Weights of a small transformer language model.
Architecture: LayerNorm before each block, biases, untied embeddings.
MLP neurons of a small language model. Each row is named by its layer, matrix (up: input weights; down: output weights) and neuron, and shows model dimensions 160-223. Each number is 50 + 10 x the weight over its row's rms, rounded and kept within 0 to 99.
After each neuron's rows, "raises" lists the tokens whose logits its output raises most directly, leaving later layers aside; "fires on" lists the tokens most often at its 100 highest values on Wikipedia text that the model never trained on. A number after a token or word is its count.

L9.up511:63 68 38 55 44 47 53 68 47 70 55 43 42 58 52 42 64 45 34 42 54 45 41 45 42 78 38 49 55 50 47 52 34 59 59 44 53 37 49 44 62 45 60 36 63 38 46 65 54 45 44 70 40 64 45 56 39 50 58 48 54 73 57 43
L9.down511:48 47 53 41 72 37 32 65 44 39 38 56 46 48 61 50 35 40 62 75 82 53 52 43 48 51 36 60 60 31 57 48 51 38 46 46 52 39 43 43 44 46 50 49 53 38 45 45 43 58 37 55 51 55 68 45 49 63 46 69 45 44 62 43
raises: " themselves", " respectively", " were", " their", " are"
fires on: "s" 60

L11.up382:43 57 47 35 54 64 66 37 59 45 53 35 48 33 47 62 58 54 38 47 35 56 52 55 66 31 48 42 61 47 52 45 58 49 66 48 27 46 58 53 51 43 56 49 57 55 48 56 38 51 47 57 45 40 56 64 49 42 55 33 36 70 45 38
L11.down382:64 47 50 62 49 27 58 43 42 56 56 57 59 52 44 66 59 46 46 69 28 57 35 52 45 38 49 59 26 39 48 47 49 43 49 52 53 66 62 32 52 54 50 60 52 41 62 47 55 41 52 58 64 46 64 37 50 73 42 57 51 52 41 68
raises: " she", " they", " he", " it", "gi"
fires on: "," 63, " |" 5

L9.up914:46 40 40 48 38 64 64 72 46 60 32 35 59 62 35 61 45 57 61 51 53 58 54 58 47 59 38 46 42 39 57 62 56 18 63 59 50 66 48 45 34 50 53 61 64 37 42 53 52 48 68 53 61 47 42 56 30 58 50 48 52 49 44 44
L9.down914:39 37 69 54 57 55 44 50 42 46 44 37 43 58 40 48 32 56 42 53 52 37 26 49 55 45 52 41 58 61 63 43 56 46 61 46 76 56 35 65 58 45 52 48 41 48 55 58 41 42 37 51 47 62 57 39 39 43 57 64 33 62 71 51
raises: " etc", " but", " and", " who", " or"
fires on: "," 97

L9.up265:47 54 39 65 42 44 66 29 56 64 35 44 71 46 58 53 54 58 50 40 53 47 49 47 46 46 35 49 36 34 42 46 68 55 40 61 69 55 44 60 57 44 52 42 50 58 65 57 49 38 60 24 58 43 43 45 43 34 49 47 28 61 49 43
L9.down265:46 28 48 47 34 46 52 39 58 60 48 38 19 44 55 33 50 39 72 44 55 45 45 54 57 49 61 39 42 36 42 52 49 62 45 63 52 19 45 56 50 52 61 57 52 52 43 57 45 55 70 43 60 47 52 62 45 46 48 51 58 38 69 40
raises: " caus", " starting", " spending", " finding", " setting"
fires on: " and" 24, " by" 17, " of" 12, " before" 11, " after" 7

L11.up610:44 60 36 45 33 55 62 62 50 41 34 65 40 40 38 39 54 46 52 59 47 62 50 39 34 35 39 61 48 50 43 48 70 41 61 45 52 57 43 45 54 39 50 35 51 46 42 48 35 44 39 59 52 62 50 54 68 35 63 47 32 66 78 37
L11.down610:60 48 75 62 63 58 42 45 41 64 42 64 59 43 44 35 49 31 29 52 48 39 56 52 62 65 39 35 60 47 29 42 20 47 44 54 37 49 35 54 47 49 43 34 60 59 63 47 43 43 46 57 65 46 45 57 46 48 53 50 62 35 73 61
raises: " did", " would", " were", " was", " could"
fires on: " that" 46, " which" 18, " as" 12, " who" 10, " what" 5, " they" 5

L2.up415:41 40 47 62 53 39 64 55 40 58 51 53 50 46 42 57 56 57 51 57 70 52 54 39 73 33 56 43 41 57 52 44 37 58 22 45 47 51 59 49 42 51 63 58 46 45 51 52 53 49 44 47 50 56 55 54 23 55 69 67 49 26 58 38
L2.down415:51 44 50 65 38 60 47 48 57 47 37 45 56 47 68 64 47 26 51 40 59 52 48 54 31 73 33 38 49 45 55 49 58 70 61 45 54 47 51 63 66 30 47 56 61 45 45 50 47 45 61 60 41 53 44 66 49 60 39 43 54 53 31 45
raises: "'", "’", "′", "non", " nickname"
fires on: "s" 96

L11.up852:63 41 58 46 55 38 50 46 51 67 54 45 29 33 48 58 60 49 50 43 43 49 27 40 49 50 41 48 66 57 49 56 66 45 51 47 32 44 66 51 32 72 52 28 63 43 62 58 49 32 60 49 54 29 56 54 52 38 46 64 41 34 84 46
L11.down852:62 81 53 70 68 66 49 44 52 61 62 65 54 45 78 46 74 18 53 50 41 40 55 40 45 64 55 51 49 56 65 34 44 48 54 49 41 56 48 57 56 86 47 41 47 53 48 49 42 38 47 58 40 55 50 45 51 68 29 50 50 42 96 45
raises: "==", "===", "====", "Another", "When"
fires on: "\n" 100

L5.up0:55 48 37 42 50 53 45 52 60 41 44 55 58 28 49 24 72 46 38 41 49 58 29 46 48 50 37 52 56 47 40 34 47 44 58 62 56 62 30 50 47 61 50 49 43 52 39 60 41 50 43 41 62 54 52 48 60 65 54 34 56 58 40 29
L5.down0:67 31 57 40 51 64 51 51 59 67 42 50 41 41 48 69 57 52 57 48 34 68 56 32 70 39 58 54 64 41 42 37 48 41 33 47 38 47 65 47 38 56 53 45 54 50 54 59 38 54 53 67 41 51 60 65 49 65 28 41 43 48 69 53
raises: " it", " he", " she", " they", "ever"
fires on: "," 87

L11.up195:35 56 34 46 44 44 49 53 65 58 51 51 61 34 42 66 50 47 62 41 50 56 39 43 49 35 61 58 45 38 46 49 35 47 46 61 61 57 53 76 68 52 33 46 61 43 44 47 41 54 41 51 29 63 62 46 35 49 49 51 53 36 53 39
L11.down195:55 47 56 46 51 56 38 62 56 49 60 41 49 49 65 32 59 46 53 39 51 64 39 48 51 55 47 32 72 39 25 33 48 56 40 62 49 56 68 51 65 62 41 57 48 54 48 52 42 63 45 50 54 40 46 44 63 42 50 53 63 33 43 48
raises: " effect", " place", " Place", " force", " Years"
fires on: " in" 25, "|" 16, " took" 15, " to" 8, " into" 7, " take" 6

L2.up76:48 52 53 50 46 40 39 48 50 38 51 63 37 50 44 65 64 49 54 49 43 56 32 56 48 59 54 68 63 41 54 50 64 59 48 50 43 63 54 58 58 43 51 58 48 39 39 51 49 59 66 42 66 50 49 52 69 39 56 45 54 32 43 38
L2.down76:49 28 58 65 56 58 63 48 60 46 51 50 34 37 39 62 59 58 60 60 44 54 55 39 40 35 54 49 56 43 47 37 49 47 50 42 57 59 52 62 47 47 31 29 45 50 28 55 39 41 48 53 61 47 65 59 59 52 33 45 44 51 33 65
raises: " they", " there", " both", " it", " They"
fires on: " since" 18, " as" 11, "as" 8, " so" 8, " instead" 5

L8.up662:66 54 71 74 54 61 51 43 36 51 58 40 42 50 45 56 52 53 50 48 46 62 42 49 43 51 48 62 49 66 40 50 49 73 52 50 51 60 67 48 43 45 45 34 53 41 65 69 51 47 43 44 51 47 74 33 57 43 41 61 43 40 56 56
L8.down662:55 74 68 51 60 56 48 27 43 27 50 55 58 41 47 55 46 45 42 58 52 64 55 69 59 47 58 49 44 52 47 68 41 48 64 29 40 37 57 48 42 56 40 58 64 51 57 51 51 44 35 42 54 45 53 38 53 69 44 51 67 44 68 53
raises: "==", "===", "Note", "====", "Sources"
fires on: "\n" 100

L9.up856:60 66 43 68 44 56 56 48 50 58 53 44 15 60 36 65 27 49 63 57 48 56 44 56 49 45 56 49 72 54 41 50 49 44 54 42 34 57 43 42 53 51 45 50 57 41 46 58 64 51 56 55 37 28 64 42 31 51 60 67 61 42 58 43
L9.down856:57 65 57 49 45 52 53 55 42 58 52 47 43 48 48 41 60 18 38 48 28 44 64 43 56 50 52 63 39 53 53 42 50 27 44 49 49 53 48 56 46 76 47 48 47 64 42 53 53 63 50 46 58 37 59 39 64 57 37 48 59 43 77 60
raises: "American", "At", "Japanese", "With", " American"
fires on: "\n" 47, " a" 21, " an" 13, "-" 9

L2.up68:42 65 58 66 61 41 46 57 29 59 54 47 40 45 36 42 49 49 48 61 33 45 52 53 46 57 49 63 55 46 43 43 43 71 41 44 35 52 41 41 44 48 50 39 38 55 40 38 49 42 51 41 44 37 60 59 58 50 40 61 51 33 57 55
L2.down68:51 64 64 46 76 60 72 55 57 59 44 36 49 62 59 66 55 37 60 60 49 57 42 41 47 39 39 49 41 67 55 59 58 60 39 43 44 52 70 45 30 68 64 43 59 55 60 49 48 58 45 56 56 30 47 54 45 40 32 75 46 50 82 42
raises: "===", "==", "ret", "====", " ==="
fires on: "\n" 100

L11.up97:26 48 51 43 52 42 42 68 42 52 51 51 63 44 36 54 49 57 41 53 51 48 51 45 49 46 51 43 42 63 77 43 60 38 46 43 51 49 22 45 42 41 41 50 49 67 49 37 42 36 43 50 69 36 52 42 40 65 55 43 40 56 71 45
L11.down97:44 57 63 62 65 39 37 40 74 57 49 42 55 56 37 48 36 47 37 41 46 38 42 46 47 61 52 43 70 68 63 66 54 37 65 43 55 42 39 64 48 46 44 33 46 29 53 24 54 62 35 63 34 39 46 57 56 42 35 59 51 50 50 50
raises: " and", " among", " |", " as", " etc"
fires on: "," 74, ";" 18, ")," 4

L12.up818:56 49 30 23 54 63 65 60 50 51 49 43 45 40 35 49 43 55 66 49 48 43 43 43 44 66 58 26 49 42 56 43 57 51 52 55 44 46 43 56 34 50 64 64 49 42 68 53 38 58 63 45 61 57 34 64 50 74 74 36 42 47 53 42
L12.down818:41 55 60 51 57 66 40 59 55 54 50 41 56 57 46 61 39 47 61 60 40 37 47 54 40 64 49 52 83 57 62 61 58 46 55 55 56 37 45 42 60 59 43 46 40 54 38 34 64 58 35 53 50 53 37 50 56 50 46 55 45 39 73 49
raises: " and", " or", " etc", " &", " et"
fires on: "," 100

L12.up24:55 25 47 54 49 37 53 53 68 55 41 51 66 55 48 46 71 57 39 44 67 46 48 62 39 57 57 52 27 54 57 69 50 52 48 41 47 46 43 48 33 47 53 60 54 40 55 60 34 31 43 59 47 55 69 45 46 33 64 63 59 44 44 44
L12.down24:46 46 43 53 44 48 49 45 62 61 55 55 59 44 63 63 58 61 56 46 44 63 76 33 78 63 67 31 47 33 51 44 47 36 55 63 46 51 59 44 55 41 62 38 48 47 42 50 46 48 48 61 50 57 48 61 53 58 38 53 46 42 52 39
raises: "'", "’", " lieutenant", " men", " headquarters"
fires on: "s" 25, " his" 17, "'" 4, " Constantine" 4, "yan" 4

L7.up947:59 59 45 37 50 51 61 61 41 50 59 46 19 50 57 47 46 50 33 56 65 59 45 61 57 53 40 47 74 49 40 51 55 77 54 48 48 48 40 58 54 39 55 39 54 43 55 39 59 43 56 47 47 65 36 52 42 58 38 46 44 53 48 35
L7.down947:54 71 49 55 57 39 41 75 62 55 50 50 60 45 52 51 34 29 54 54 47 52 53 48 42 62 48 71 51 54 50 39 42 39 47 61 61 27 32 27 35 63 42 53 60 28 42 51 53 61 42 54 20 73 51 44 45 56 52 58 60 62 37 56
raises: " are", " themselves", " were", " have", " require"
fires on: " and" 66, " years" 5, "s" 4

L7.up600:56 54 40 40 61 48 37 50 45 54 30 60 53 26 51 41 41 54 42 52 65 51 46 65 53 53 22 63 53 52 44 51 55 53 54 49 54 22 35 52 51 55 53 39 45 52 31 51 46 53 50 51 51 44 56 52 43 50 53 43 62 60 57 46
L7.down600:44 67 65 64 62 30 56 59 57 55 42 48 41 56 48 43 44 34 49 60 57 58 60 37 39 45 52 47 76 59 33 48 31 48 50 56 57 47 52 33 55 49 44 47 50 34 70 66 47 56 39 71 42 54 54 45 39 57 37 61 42 54 66 32
raises: " include", " have", " exist", " occur", " appear"
fires on: " who" 35, " that" 18, " which" 14, " they" 7

L12.up827:45 44 41 37 64 48 51 40 42 62 63 44 55 50 37 50 55 38 35 50 27 57 61 43 45 53 47 58 60 52 54 38 55 46 45 49 23 37 38 51 40 57 47 42 44 48 50 59 54 52 48 54 47 44 47 51 52 65 49 56 42 44 60 50
L12.down827:61 71 50 43 51 45 63 48 68 57 53 61 47 41 75 62 53 23 49 51 52 46 55 39 45 31 63 55 38 60 45 55 47 61 37 54 34 43 51 67 51 96 51 49 72 55 46 51 64 54 39 53 46 63 35 59 53 53 21 32 50 32 99 48
raises: "==", "Earth", "The", "====", "==="
fires on: " \"" 51, "\n" 22, "\"" 12, " (" 5, "-" 4